Part of a small language model's weights.
Architecture: rotary positions, no biases in attention or MLP, untied embeddings.
MLP neurons of a small language model. Each row is named by its layer, matrix (gate and up: input weights; down: output weights) and neuron, and shows model dimensions 96-287. Each number is 500 + 40 x the weight over its row's rms, rounded and kept within 0 to 999. Numbers have three digits each. A neuron's up and down rows have the sign that makes its largest values positive.
After each neuron's rows, "fires after" lists the tokens most often just before its 100 highest values on Wikipedia text that the model never trained on. A number after a token or word is its count.

L2.gate566:438519561488536519554568455522497449458483528493508442438511395523521501447511547450502546474471511442536481504395511524497535507443476592529506531516459516545536469523512472558523467495509487495435520513503486447524481525469426498499437537468489549481477588503569543498509494472462438517537501433478541574445535494472488476491435501477441506515564504591409481461507544463496560512517521549528521498549438518479511488500512538489544561522539493545556494487537520522511475548460478544545496474531507437472471557405474441473505479522539463506509512562523456577525531533450497449
L2.up566:420533530510542492509476479472564485490463496537498419494516507480472406450487481492541496475469537479507547517548539462506418469406516511570502537536453463474537520525528504443584457496506536495442478524543612496440509506475442573447521572445448483520546563492486480500498457579473512486552524530492523528454554578538460520409519533500482533451478504535466460421477517547535519502455535592438481397497514540541547489496512518483556536472476429497451562498477540512498549520494403432488457497500552477496439454462546527507524525521529529519517449495549571548495558511485508445
L2.down566:564507484545576442472443514511484491483464526544491517505505531485491493533512499488459547494511496474416489466531531448544530540450501527498487480509505431444411486511494503497505587492543495471471536474520592569526463447510509431554471526516574527563465435500493412458489508496520549445533497549491497511524461549427562563488524534401526474582509501434524506489499524548503474508554497453452528531500516478552433565438478559471490484557511566470485551492464528513506502436501469535463484525488501507526495484519515542516520573495502545488527466539406431450399480480506529550
fires after: " " 29, " (" 9, "our" 8, "," 6, " in" 5

L2.gate594:532550457433513478522515497485459485465460532550469455518544481556538475470462559450522560451486501518473509531507533492464420463497459536446502520558534473498547537519495466479476467534463489498442520481513403483483433562500455501477547502534483443428479463489525504541487534581506518507520462511470424504439559525509496559401510488514533513500562501523508506534508499441521511513469522558513493488458527509495470519510547446419502521474421562529513510474483499511531493422546459503547457492493472455561557527540518478534485608618551518525414514532460533472501436506474520451
L2.up594:513520447470567472515508492516541462501496529540509460516586439550557445493481428462533492418536545538482500555448599463450430425513523543534516555541512531482607481468473439497472507545425515514487459504535444493495461546527522491451477473495471464414497456485447482520514518554533503458518400485474477480470544515481503524493519490531478561529588521526451528582494500452497507487514534532509432465486537470503401547449575505471551528459446567576485478531509521468509483459539444488532462508554526458450549498503547409512493542509484530510487516483446553461535484483402506477
L2.down594:456498423484528483443500529509550520455471451524505476497531494494548536549528467489508511405509447482536470493541548467522423497476523561479499543549482513490532457494499493429504438476488463439514488557428575433486471445518537519493485504526530505456464520512502547518539496559549521409497476502463495414532432473568543509533473449562553488532550533462433431484552467467509558504529505526534483471544546479504556540526452493423490487536550511510504566476507445558458418493485457426486459594473505528481513531459519479440431560502543516472543534438447530557546456535522521386
fires after: " the" 38, " The" 12

L4.gate1080:453509445491561514493498440530529478560503518513470466434473472548513593526488504468461476536554511444444472512482502502475500531436515497509495602559534474542488514518547528508529463476495517490493558426524482498485490465509542489540550480515482494470509495488481498613465403523499500530499562511443469559412482497480549486468537527513572484463487533549486592492511527468422525464491496597465514454453617502542509451592472478461507493522434498464501522486406570436545461461463505489461505491486458464524483467456466565471536540516504452502478516455545532422534534577519599579
L4.up1080:459493473486586458456543478521507531436522427566418477516474516441557499500465501506525550436465465452433511512444528551545551476420510518482491518474539522480523487488489536476519517480416490502536520477463549489449481493522530530480481518523512458534485471502571547516547482531506569464549521512463472513528536551492467490541496485599443474508485533574474510510506463514424539473473479510510550511524505474428505536463458495548472512617573510477509473503485533506509442609450499424513491528444492473570546451477425533423448519535533540474503524504497475485505528481547404591
L4.down1080:457528508463494569506500515514481553516544534493494485491508476516434473474544467544531496538494520510501493505510475490512497547544549499479512561485547575493493487479523475465413457554478548396594531460491472448514458488553543518504492540527494480514494528482450495533486502457534637526575466492494468470470481451515543509476440546467532455509496561461584429549495513478513485497529509565517546527574557551658524548503548496442481539450530511472572571428489556514525513511512511484450509489475377506507548564503533462462538512475535471518464477504500506490451496531536532507
fires after: " B" 18, "ai" 16, " more" 12, "umb" 5

L5.gate673:555459482492498507544592492585484500481467521549520367499489530581471570451486477509563536449567486495489501459482540517507532534541483475544535467487552508496491445522549433489497491494475552416489573504478416488501488499536496497522536450551509459500497473522483517467455488473492549498523518519479538498499484436481505532476567494494515533503523516525453503561559504494552519447425545523470533448500455500410457409499488542477498575513535544512517598433431488481507451531603509495545507447484532536478497516523491527487395508560463537466526527477519481554448461526475469450
L5.up673:546498499527549474516512536538471531533480489448578461455500472506462567474538571558484535484503491600554488498490501503456565543523486568515496484502438551518519467493515481536472423531529499538543475536530524493494470505499425459500522537454545477465529494470541500416544543459499489550423539523453524384562504580505621516544506441493437485553517543449488500568567542528477454545458508597553500413471490479477464513481463441484562514502508564505554495533445491494496465479545513508484459500527512576514564550493388491486508535526488488467538499472532464533494528516467452552
L5.down673:528469551476480451531557512518472590522488595447470495533493486523488503555482470484563478552590456504503576532460436483514551563504538526519531520510489453507472524532453479512504423438524552523498492452506504511515500492472517468551490522500478475524467466519520471548453437490541529529479510513474470497531511494481511515451494445515563506513429458581497493484542523450547489496478347577462524452542510462498502473576514499488486562476527491442480531517484431552493475505546569550436462471567545483536566523438515483481443518450502540566461535434532453444561463523516516574
fires after: "z" 16, " Ab" 11, " C" 11, " av" 7, " acc" 6

L2.gate176:440402439506503536514551510493474554512424544558468456529490495549497503518531469433478504517464505497477566435509523456459510464472519515437467518503509529536559504485532505449473448524555501488475460467476467545543519555451526498480587499468495488583545498458458481546462463508561549518533479409506525539523451480488514443491505537491437534497510503520456520462473535506515441448561475469518488506431537435540547566451542532509466443522562529446477468485430485453543476578407547466517452548430474526518458533559451541502549578494470501536518555500384521520528471508484488502
L2.up176:496490436469476479511420496514489535539544549477450500498464512443504526511422508507469515505476534521473519440536444537490488538497456503477549464499450497533558574488582524534497532536560515581435519482435487482458500418523477568533457549538430485547471418552515481494525480559538548519540547562484536476525472513590433477548550526461490431550457467434531507464441461415589511449490494425538489538513457494453543570521545549466514438477554443488514454522514477495460543533494562522523516396499587491541476520489498527501521532457487528483512541487498535467571436532491508529
L2.down176:521483499518464449447525517528547508466519499553568449481462555581470496481521479439566436465497492466494539560553519492510455517447543528551530493550458477485524480486508515465470484514531464518447565402518495473468481507503450558508480476564504531488548538556453495452509548433477529532497512494556458495550485470545524480499566493460498518506534548479421472535469524514601537576407569442506541556471483524479375558482545527520428477561442482531496552461527480511489447489449450510420541501484515449541513543554573465543530542475538445492500468510552451558526481563554461450
fires after: ".\n\n" 31, "i" 7, "ud" 4, "J" 4, "\n\n" 4, "j" 4

L4.gate832:487540537455561467524472475485565476458513409459514524478518505434479537508486501527517560468519489476547488550498488489463526584500512519542528532495459484526543501475501501474490459547537524464445487522529455529489552419464483423503479464468570488496621471587476538497445555533512473538454518436467514530489472447552531457491459558580449500436484527515468443587490479526433524555502517515514503570493520473444430493456504513455445534539500595447489495526491486506498530483519509501492560425518538587473515549518511513468543495500592537465474563493516490585586511463587449535
L4.up832:505424494526517474540528479525505529532501503537472480496518511505546555474477581516432517540467555553572472499514476507515595550521519521479526491473469485506561524534455524538463477544515503551466525486519541557549448477463572491514478453512542541489508522491504552502566484514534506517483532557544475525540414469526517479471563453464485477556530487490491533560519498550439453478471447494588435464459467489607509484488478533500459521477533559536474551519465455493519433496500537529539517489503563493474419613503572361486558481520475538537460521487506485553512478529481428517
L4.down832:464461510476495532450495458469525510480495452468490455482483444465490433527457638501495486510450446485533494565514545582515455483502492515498555533522470525490521442471532535461451477459523534482562445473514556510471573453423533514445492540525499450462564468483515460477481413514458495500404465507476542470507530485511517543564441543531525511487534537466501481442435481512469548502471455443481580524486511476380539527535528533440515418510569495489453504560462395488514503444514484560492510586502486560460498443498490468374480486460533436574526505490488519490494499575534489460
fires after: " A" 14, " the" 12, " In" 7, " En" 7, " Team" 7, " D" 6

L5.gate363:536522519559539526446551553513492542528437491566561452562494538506541479490452513538486502527512535451448488533475453437584551479530493471501441510563481501445563518514516498484532595479449458497443519456459557543517510490493419512470516470522564494443451572446505513478480441504542508511505543518563472541530490517351548525413550530492454513564469529526498518511446506483542478532441493475454526526555562486497517473556509421491531528505449571493520493546415519508456524475508539458493473496430484597430505458487474451505440481566434505524463450546509445519492517542503436464
L5.up363:473441487541534479468510490440540542519575468574506491476525504496452528510529465516528508459467478454470467528509482552470568483498446469510537471506521467504595498509476490534496501544465475539486436483485578501443554516469434521514496502549459510466483488502461489421565500513558587493464574555514497557450492474475508495457409466536473500457552431496503547503540483444466468532473503549597509561623488448531516597464495497527566453521536405435502537510485484483568513523546393492446454510533569447505460580459454504524457484493479554482534493538485519559502504547453436592
L5.down363:495489534571445508435478520505524413483458527514490529517533543557526473515505489483516513526537506525423474475474490486412532517519534543474488521460512525503449522510569478499540499517461555483576521518563588512461493506506495496439513502438534516592505475438464501487543533527543566443517518498488559411488483469448532490505458531515518406474498469477483523528440507505558512532525554473484462531502459499609513496438556435566548482464477466563494486515549551554463402443466495487413482465435528502511402424531493419523477447510579518551513427473492487547496566500458529500
fires after: "." 13, "/" 10, " p" 10, "p" 8, "S" 8, "ro" 7

L7.gate172:456473522521503470421511465502462413423451516466526468529457505442537516551498565517421485509545545562471446493533541486463519484515500487475519523468504537479491513480480517475533597575485481563449517504478483552516481485477481500474565588482572429499447536484504490507449552521564504560518482468541501449465494553467520481459452515492519531450494518446511453562474461570567468459607517497564448442423447542419420522516461548475479520396502476544466433478516431558530503435544500499561538495556495505512523522448469501536526490530505516519443513515486555469440509461462489558
L7.up172:445483499519510572455467511467424495410508561467480477540453441631416481557448561495567575523470602484484486458517487469468543523564428463488499458485515553528396510501529493548429492458502502541510486469487506426513523495447494590510490468491462519479495436520511539520543449471448497480464506481479542487480464547534506426426543525510473577514475532535448520533519546504483595516508485563503526499475553444519390490481495525468466543503490499535552505515491424460556469521504514473496460576516468470487427506491554484540515511501448465517548529453475525495522445469520537531
L7.down172:539560460508515479499499493459507511532414474544495570520474503505459504427462413503449495532442424484544497476528448495536536493540500379468453479468447441571491511524555516452520475484468530507517478481492505428453480497541468517509479445497456468463552515453531513491522451498463487433495546530480464516553427452572500470549497481544564534471511503543526587477547557508531447478403533519447578576532537474491543523498511513501477519589457464474563516472432489491535542573451496453534480498503507466544493429505471533495490492504542470539564472520552443538625517528592502496
fires after: "," 17, " and" 13, "or" 9, "." 8, ";" 6, " but" 4

L4.gate1255:506489511424496548557551485536477440532494515451464549460484592513494452501502454485518608478511486578550469449476490556591448459536506548514427473461539504449497483503563484457536484590427502485529528526516504538509464494480476451503509473533445519404538536448479487580512451544501587421528503506447525492409469482526528463576554467435454517467583491556535497531474432470504471446449522537476479477463470452480523495533488499550522498590506447561503476480475483462506513487500490483484479485411466439530494517568563524527486480525494550464486482489474471525527617459525608531
L4.up1255:475475499483455580493579517545485487516458558454520521463487541507473576567478498510503517416556491507522456465560482542503517512573452536510446469503548536526476426463432487457535510535530468454436597521500531575538483544510535455541468489498499472500529435567476494562546483583526503523468444511480584496467537532508516474497583531485481484514500534491505435511550423463517457459514541512462552520531414543483518536471495454523495443513456493560512484490545577474473513501469515490473489436551496415496482520571558558521511481515487500558587520499454463474595541519532509517
L4.down1255:555492539518493535519509524396417466523406517524487442418528560495525576462539514513558513481448455481494541585467522558484508528538607468527499472504510487424507450494459573539541507483464513513477529467515556508476458493494504507553408460546481581470541504504446561516486544467437528464461498498533506548560545505435477515495489426505495507471551564488501447518404485512456586516510512490456543467516535535468446522517483556461505520516524495482487490477516514623562478490503402498535463440473498517555485543517491486534476468512478550497566520449521517557485505553551517413
fires after: " A" 17, " v" 10, " o" 8, "A" 6, " a" 6, " served" 4

L2.gate37:512508443528503546481507517498488512536522456459500541487509470461502492498513457469482455520560448585499534539476494481516463537458451443492533538502494472561582512502478497483476516494496497516503545443518518489470463507535535557459452497512566517486520610556499537504463429507503581397446579576551462391471555567510441528486466401463541560582556562499475513475505483509536552552506439497529476455521487485504521487434483394467439509495516528504487488517499451532487557435489509485523544584426466503532561419472520480510483501456497503488449545528468533516506438483602514502
L2.up37:507486462533404476529523491495458445490511479511489489612523509449493409563533549567454477446469469564453528497425448506507481551575524460528553584469484503542452496433504516500489502444536523424492466436468455458471499497465597531530581506516471439499485401556488522518488535485492568503400537484476512568512510516523467477520478487493510483562511458475476490513521443412504539555480462518554545453551485491482557517507551411474581481489510466512504531517590515471474581506425483504429514446474495463473550517455460506502570524539547491491467502506472522514429448485491502508
L2.down37:543494508439508417523501501608488525568579417490496441542488504560425484541480526542480577543489457452471508480452499521527473469505524504489527530514472491452495484490551397451463513457564542561525517504546481572548499477464495504500471538457465490482506517420596428467538545512506486534548481494469535405462499456541509477488550436498443525476490504558469483508418484490488458507482463515440506554471458519536587487556493489523486550528576457489544403483518506512512479552497499495455467436463465448526506417490503542494493441538483519505456559477516479382480512504501491505
fires after: " s" 38, " d" 9, " al" 8, " T" 6

L6.gate703:478453514490551531431426464564492480510526502557484539414509521496553506485467485519506495486483480496521430569481565495556442527489549546526452435495522515510555533456573500538478509558494441577519452513492616479469518562490518545506526481472568507480550425520489499519495531387516472495520546505525483527476518515504543412472516510500506500463470513508453478478502480463612465537509457477572500537566513513506537536476546571557456528481501429412534466407525470463461526447467455472559522489482539519595491512465474492508490586485534470517541507473564445450457516585400479553
L6.up703:539462518490476503516456551559456461505473525571472594434498500581486520556515500469499538488500490528489406514526444542470479466465507558553467526493574473515540526480526519509528465507544467467464449473421607486524493513445470450526452520520416550543527448422553521499581468549553414542446534493531480411503506513488500515510489501566509480453481471540528455473530467521582527480513557465498477487482448473550503508428494524518504518440459520514504518492610435539479482434457396488500511465543507504523528461477425568571495506480436537452572490528651560473419513506486423511
L6.down703:490501557451509479526552567489524499515521536554525569556569499590482497500547476547520501536504534513459585505506437521422451427522502542476518501521462492516436520417437454499512593517513470486448458466504411447502466454532506508543487521531509440507544534469494467444437528537535517503479477420545476433520501516540498477543485592489529545518519458488439492500462502512455515428431572439494468475533497503516475568507497454477529477467531442527491493503503529486554497520506544485455566556547509440480534490510534509535512484526401517488483435504499546520450503492578476531
fires after: "y" 15, "l" 11, " to" 11, "ro" 6, " For" 6, "or" 5

L5.gate365:485456476513514554455535521543519487467551527545446455480477505469573589467555506506437496477554455511471490528487503562482421539470467514542437518451508459478483513457590439452476494533568568490508448537472370522451516494477530497504439502505455422502514436495566525537540472443476561529521568499565507553489452562494490464532531494480520544517554441570513469526514528536538429489490517439528572545523493468515454527511509480520536498564505510513561481491538502479496518497561470423529496518497511515526538548449477482505431556543503479474579493440426511525557508521448516598
L5.up365:522496536452534508438552508526518597524557482461467420550493486498451510542515534555576514484433535544518458531425488568504475476495495504481471603468519561532481558473617491501455471455500554548515461525436471453462475356422581463520433470547442480457488529492569531434491484546475506546536561514536468487501474462459466479619451466493526481455531533451537486506414503508493537489545552533498476439452544524535517539472532502521485473514564479508563542526523485503512460495509458558542496422536529546549494455507482522502462482512472445530463503538482475487462503495514511473
L5.down365:430430550557533522478528540510572477503457520540518529482445563483477461513446507455434489508482488543425463526474503510483586522462522498457462443496463477468520490498460518468446527495531559490512468461494518516498484476563483480503476529415520586465576485464503552590508366459612537458488494510495506491512538518474541475527417480521431431585503423478541468518425462489479462526444453499496446567498485510490412512535523508495505555489534464461415523522514558497506505491479415488521500556522500478442508478496494461517532474456483510534464504511506446489447500526537550535
fires after: "\n" 37, "qu" 10, ")\n" 4

L2.gate712:417480467458478521423514521576530490551469531455531464558539501461459501402566415556465398496523491472525490498518534559552502537517493477538434505460493523512511511475534557459484486516465499487545542553604544434512559523532494525543509501489526517501514544485478525501449536475533478436543533473489495440541443498495557387541517486513462495573476548503515526507506491472505507452519544513513508520452541503477548505515455431481416506578441499433501539375476527464455482481555489456453478518532557443462552473504494505531596595511476499418510531530512478477493539490451576455
L2.up712:502470512456515527493511511468498486522441504549507481541470486536457523471519483562555454521561423485526446484521495521503495559473482483532458466509553517520461494442546559446543530519416469516551433503526473531581498557468508483444472395510493519504532584486515494456608524504454539526469459474521485513569515486523506457547524551495493410596516514562466446433417424500454547532480438511509524566463431488543438518440421468529444518568441461479495550558559483495507567522542506387459509508511537494514490494517471525466497459475475507496485654499530506562534432474564493511
L2.down712:449493475580530477451523485519552546502500533509532518501490475496483507508479508512479524466556505484537496513573430542494514445546441487487530508464534507469491480499474471476530437498490471495482506552518345449518477517529587476478402446456564590468530472478504504518471508436491554464463522537517461447471497565493537530493523476484529439504428502471548417488585536515515531585508553497502459541553535491471528488584500478554524486510518501516521479533421514487463446508549504475510487408463543471522498441494457486571463431483552517495425472513538440527553480465518403503
fires after: "." 36, ".\n\n" 12, "==\n" 4, "===\n" 4

L7.gate184:483484535470527576489428505534490551483519495532518478529450536464490558528494568490490509544471447483491563520453513549498448519492395474492470459534459539555573515488542489561490537517513523500589498532562478519478501537476516494535523519461504435512481527533463500475506560468519486450449517499587544498568508575565492504485501478412534462496487568443466613502482456497469499516470469450509447539445487534496406489508490483568539559498464427436479524520540523451505478526463472452482480495509589565485533554515490520539475448553465455486501449544466523517509504602438418505
L7.up184:468495488483487514459514443579548510535441524519513460510514484457492570509533446519543462478443505540488550491537453530479463500515467537505478415490455536512515567537491503517466567561543493547420475438420482546532502460521529526576461506524514492516512473510459486456460511502480502479419467560472529483430521537449542571476498529536543441526570439510515481556541499474525477508502511502459447498494553533512472501472511496518561556464476464522550508451478509510401545557515430557519528505529484566523500468494490528514518573434390470445474477510465508559544467466452490533
L7.down184:507504504453559487495516506508499447466515509502485453561463466501498479445489508535528558505517480427467536613507476517479516508480506455541528499482459555493488435480442471523509492513496553541493539517472507451481560446531514461532448517529497483510478463429447557516519483511566466488607585456488463450432558544465468559486497538498593524545556581537468491508550480453466472494539660476485483624530471467502471486507561470484542487515518443422524468490457478449518530462493558472487509544471495499546503532453515520480504504490455456562543470530520522529515497569492566481
fires after: "\n" 33, " or" 6, ";\n" 5, "y" 5, "or" 5

L7.gate848:435534470524443508542539553498509572551543524439539513449525504579491553407517537487420495522464475530507508494516559543489529530484548525512525449481521550526531533503453489453470468508465557510499570490407435504551453411492512472487474451524573420530487463465423460521518519496521544462495536473506557485494413478515479482530498508501509428418503518494595537424517582501577431484520503560491441476486489555492492531445525538465393516537475513518497486484436519501521473481507484514514477448433487393488508477512493461500487494464484600509578557517454448480509554462506462502
L7.up848:538509432488466514501506519516541585601457524490519494456466464545480581444630492415531475495524458481481512456528569563524531508477466495552525524518501550542533523482456536517456585491499471469527544435468493550499537464516483589487507469457468542540488463548411511463551460512518495523502422555470462478552493471535527488507531508475528473510526558490572477507540471478483430468416473552428473515514501586535474489567515550483498534435464515454527499427535534461487474525508476507525442445543469473496447418576493468446500491555505514516531501513457472534492514523477493454
L7.down848:431538530447434513545469507509497523512565514541554493491482510534479507508520495571481446493483485454423474540458598546426478485469473483522475508464429496446551528509484480469465568494476560519528526484459443506531480447473590468473467425556507449483453486516445505501527447517546541546468515514474565468493503553540532522472481541562482516521498511543624518502513516516569406477518631512523538476430495538418415510523477479500509505516568514491515499515511542530499482529503530569444504462485532532448415535540488498520559558510495478533566504524542513458515509460492463518
fires after: ".\n\n" 21, " |\n\n" 18, "\n\n" 9, " |" 5, " " 4, ")" 4

L6.gate995:586464485501494442493559462464514499479502497442511530510446544474520444489453449544488456463546553549475514511560558500555545534504534500468491445501526520497537503459502511447499483481473506513520493486528411509487534488530482520530447448544515503528499541453508547427555519431508485418468436459531567457526557468496479459397449557448465525472465389504488513481451483471471516460499435466488506550532594560499465478439487498477490558537527436563535517463457539510480522497459430466451473521490527470495507508483504535519518499519467514562563520438412565496507511560573505541
L6.up995:555479483480456545495494495496466532508483510511566487545495516540481541547526499466471453521465495599475519450503519535490543552460480556451498481452412483548479540493470473526539420470476508489535490444548507534536501454504446549519440488442504460501539566450485495470523462455484568478490504473531549441552505536486526490540517525500500510483497467486593489465491504453467469513589468532528483556488499516535435458469486551489485476533399499556509501453539554454547505584498443451471429519414485430546470521523462474523462492458423457487478505471517517502481551576531553474
L6.down995:550468578532515508449512526454476597505483461545607563555502513480527577503487479535465513469470489456476494520437508461458556533510559558486466488542493480541477486591533575492526522437528473514513506427458563508500429520559499509478431436496530417480536529472461548451561465474475590526524520483559546412533508527444504550459525504461470535490509478506503506504477470487544509434565562501498577533474471534510455505497484508537475453487485513542516514494534551481552513459516386486490479511460476448555484542594530484518484447524545504527450501536401518451490601500503500447
fires after: ".\n\n" 17, " |\n\n" 15, "\n\n" 15, "==\n\n" 9, "===\n\n" 8

L6.gate450:495515483508512482569524513520502515481483478595565447462469507451516518489519550400419573438457446508616470500516518498473460538529444499585455539462507550503532500461545508511449489529473426497500523493536484450510471540502482495560501480438471528476478482509540460515583527500570517482455498576530507495473505500532524495509530477566491489431460536562531524568460499494540520486520536503451513522466548518518532500426452481485568501556514479458462543498464415499506526501512476446521553557439477538532464425542538440484449467544447515575501442478496498490543436525455538507
L6.up450:554486550551455511528495453494425507533519510510450473512528541609420568490499604477462469532532509466479503513416539565542485496487503457488485572543455453506556524474512548555553489478587542566409519443427511579498484501474551481513433461551477482436436512481491455488486477536496574501524522489471430555493477520526500528414473559494473463583496433497470528482446524485469534522474495508495498494525593495511489513477464448494537443540541560488508509506443544549483506506508493513540538456459507466527431578470504542492501492523436570451460537431509532432487475522511473458
L6.down450:530562470490531469454528509520535506448484528494535515516550450476517485448467542485550477500571423529445501558456557516488494507477527535488428499574434483553515492509522488556509502574532483467488461585509492513512497508622537416502527486525490577484491550456538476503460524451488482480555504561501469564582537442531586456412521421547503444509517494525553548564474487524462508437550487518571478494515465467512500459453483458478561486496474474510511522501581554471498507451438485550584460501608472485469537530585502448476471493542460444553508501516518516539446520506453435457
fires after: " L" 12, "qu" 12, " B" 11, " A" 10, " V" 4, " W" 4

L5.gate1050:512558523480530572544456487470445425489544375467489548500516451497436526516509506512505507541540546452468404453485458495479478536516438437534426457455518477490586468488526450500537510544474501504485505551521531486562490445503435493474435479549457497572435507450551486460517439452423443480497437403531584552513577537525515427533541436485462509457572490498549543440475491498542439513494502506447496560539507500488480542498525512497506486441496515523529512548410490510498521536533484506520517501493428569557525496466531509405495548519464503528458462514502535461528521480456467530
L5.up1050:496505417543432515480447515554498478494533485435502536504467537538522579504561548526505579503607503485463533511410479534456518512552507456512498474535468531521506492565454531464476468530466477504470456517462553540558481488549479507515520567473470500484460446499521505569469453523454496447541476485574522452468545449525480482521504580536493448439468520430526452466428580568493520524521507528468445540411541543535588480511448470462491510482496463480511466555486511517574517469552500500500496453499496549514451502456425459475403501477524506497475438545506428509491476504475397447
L5.down1050:491431478562476464524528464498532487411437532500507521509552433448469470495462564537524464474523573531510520493479464478500501539498505557524440476457439536484443474484491481501520486555546493517472497558488581440514508575474547450503561497507509535415533482550521478433525525452494562453455504556443536526473443491496462528511550477501516517553483521509440526540451613418512522479547508441467443506537391465447474512440491464500508438512454516419479423458507516510469558496457471504451529439494423469501475461498448505482477496466530500471511465521485476476442576509483505569
fires after: " |" 21, " G" 16, "a" 8, "y" 6, " Z" 5

L4.gate1256:482495480586480563474493560511545520557440467495481554481472508491537569534467531464498550496482434411539538429376482514497523470513552492552475483460502529451532484434466467545533528533500559508479565535562590520557479494505492508501477498486444451520470573488524534570514430500471517414559454466587553430496520496459485456458496493540464472517505492578446447525463457429542505562558506486583440535514506499454455475480523486488547480457515527533498546506479502522454497555491519534494551485549501489558495471534515490574505479525494455614498467547589534501468450475517501504
L4.up1256:505483518453447423528571542441524460436499459533510497569447479481522521433515529457525521438530459564437446407445497510532495507451443510560498522472507517375511515540528498510539486471561506532470533504465516413460578548476476515444510440552476483515543530494454521493514512485517459436506500460581546519557428515453472557537519484514428513463528461455479492511531546506457501490465432534593589524538544599443498484490522444484456498481465552482492497491458451553527528418496502545487446528521537520480547416585465505561523495568536508496539511498518468555512475477510490463
L4.down1256:513503453531555507451426567495525425478511510529456463465564441521526525508460524483455615514512508478472476463516481543562491514476530325468485527418497481483466490489542529480520449531503515553509509511567504494444510463506387501484449549509479522506430534559498465474498482499486529479477481448494515453453423489487515507530485471430533457492524537482531473581535454486506479536487450534509435482524470489544484483481562501502555450498466521495565573516559524549547477558441469502429510501485531527518541481479503485509544477417539459526445541499523571515445560465535485404
fires after: " f" 15, " P" 13, " p" 7, " pro" 7, "p" 6, " F" 6

L6.gate953:521532502450494493430501510473534527451556432541542567509523435521527499491466553428514487499453519490450489457510527503494505499512558512467449477444526519523557452494580571533500459461458488490451474440481524483546485496486411522481552503472497459461505510540486526456482454479504477473472587490484556513451505582476510493521522462558450449546449520593519513527562526513476503524549435487574519477475622548414482469526521499464444497455527444548498448532470518475496594484485432463518480493500487548479519445459505528419476551496482524535407514433480425488481514522488444493
L6.up953:513455528470526496479528520523478485511527467570465416502478519441484450497435462558510569486482469490511540466503494447480531408580489482487457522482408518484500491462533444495522471476512449554476547540543489482479561504446517449494532558452507441483514505475466512483443513455503506475529534535538457466507534461477502452599524512465506538509517517509469523476501446449485527506493552536472508513461526473571543416472574459557487483523537459479546481532468542502382434517542446437522535485490470502399492539499469497525508487462482539513602455494500504538497542481488541498
L6.down953:502454519436529532516428455481510515544482499449445495506493473512419491503466487516507514496486488499530511516499550618529491415553445449511468520484532530528492484501559461494526550511503544404533540448548522583442483544491526466546510532522508438536477510526550589526491513518518490508490463480493442470469480477462434487533521495520477540468466512516461485532506529483556525499551446487561505572580507549514600470499492490528510517572561528435553528472484572518448490519534525478558539482497545453505563505545500419475488559527458571544555537517456535505511542459514534515
fires after: "\n" 17, "ai" 13, " H" 10, " h" 8, "\n\n" 4, " M" 4

L4.gate345:464541450517489510536512502554514521459508522526422495565533461566518543520531547470487516551457507450498603452485443481481531501496519507482472514453505551504539508605545521502457472505454495499464545521509565436535544542400511557514509474470516533498522569484554525534464566485497562482468490493495519572562504515545429482482572584464465524513440439539439556484464516515531482565508512498432477537500494446411528522519444421491488486470491478433496468452470408458453402423562505497517497477618559528487530450565525449536516496537476504508449476527499528476441520495513509495
L4.up345:532454549515524489515470475510559479474483463504537532455545511505478485516479470566565506503550556454547484488502501504478533440477507514468502506429495483554511482535490514382572516523518414490486534552492513465484521496542495478411527478373520455522554510572509518484450466517490478459514532495550518540498521525490547436468455506476469539508509423491490460561526468554439483533447624489528474425507544537455427496484521483526468506485503547480435533465509484492486487471527426433490567519517477473575537478513484570481573547463445556444521549528512470421538554539506468499
L4.down345:533478552577493474448493455509521433523516450530512493506487523523539514452475470457496455440558509523508483534507530551584494455549557530522502500546505572501427390484469473554504489526557510443490483532518380599533459511533563428507448514544465502537510490507516516510443539572456498524495470475535474508481507476418530513576482409557542475522496466456464508463452466555442536439442457475533462568500498454564495458466564548537493550519524453521442473496513571589498475505541547504588504464515476485507491462559514490508474433529562478569480533477488485539502468526468464480
fires after: " A" 18, "A" 10, " a" 9, "op" 7, " as" 7

L7.gate1196:564541541454546468481502508511404462472513520433455444457439499505530591495514463473457488493552482508470516447525465460493426434511496462533533556516500512564444509465439451506413478544515535507487442486481517500495541467503493567471486515536528472523408475523477442453484458454452537491469446501529564430527427510554509558468456415416476495511494535506435534494505492453526460470494559492422536511481503482587547527425503444526417503472533459484456435511527439483543590439504494463560490531535462475432425559484505586484480471513490474533566559536462472450523490545480537434
L7.up1196:475469507505484562518532540478495528489441482481476443470489512506487572479482531466512540495575508575445531514555533487578466507520549484516447546529403492541518440474565507490455522468483541516495471610495429536469503464493592500525485495472516512512453463543427500510567471543523531490405446503533545481504497542543521468541503491463613521491525555448511471537511510457528457457514561539474516551483539528521459425458502549465482467451475443508406533513534453572511527476582447525553440563527481540501470512469533607470432490514482482547556570552437528526496546500540510507
L7.down1196:458512455450516440440456473551393477536495470530498496532485465427557545501462524473483437523486527501575452524508512521393458414522523566452538481539509497504536576492459474449489462434499452476455477531511429496473478471481503539524516477481498514447473503507493479504497470476450450487517555501525407485514417577536474491441498537500545509565452508523543572462505532544495502482464510491433493503501494510476550438527489482496497518521509460500487513544462471461458536498437431476546570518545457493463497482454433540551489478433465502454556519473503508475446576481494510509
fires after: "," 43, "." 7, " and" 5, " It" 4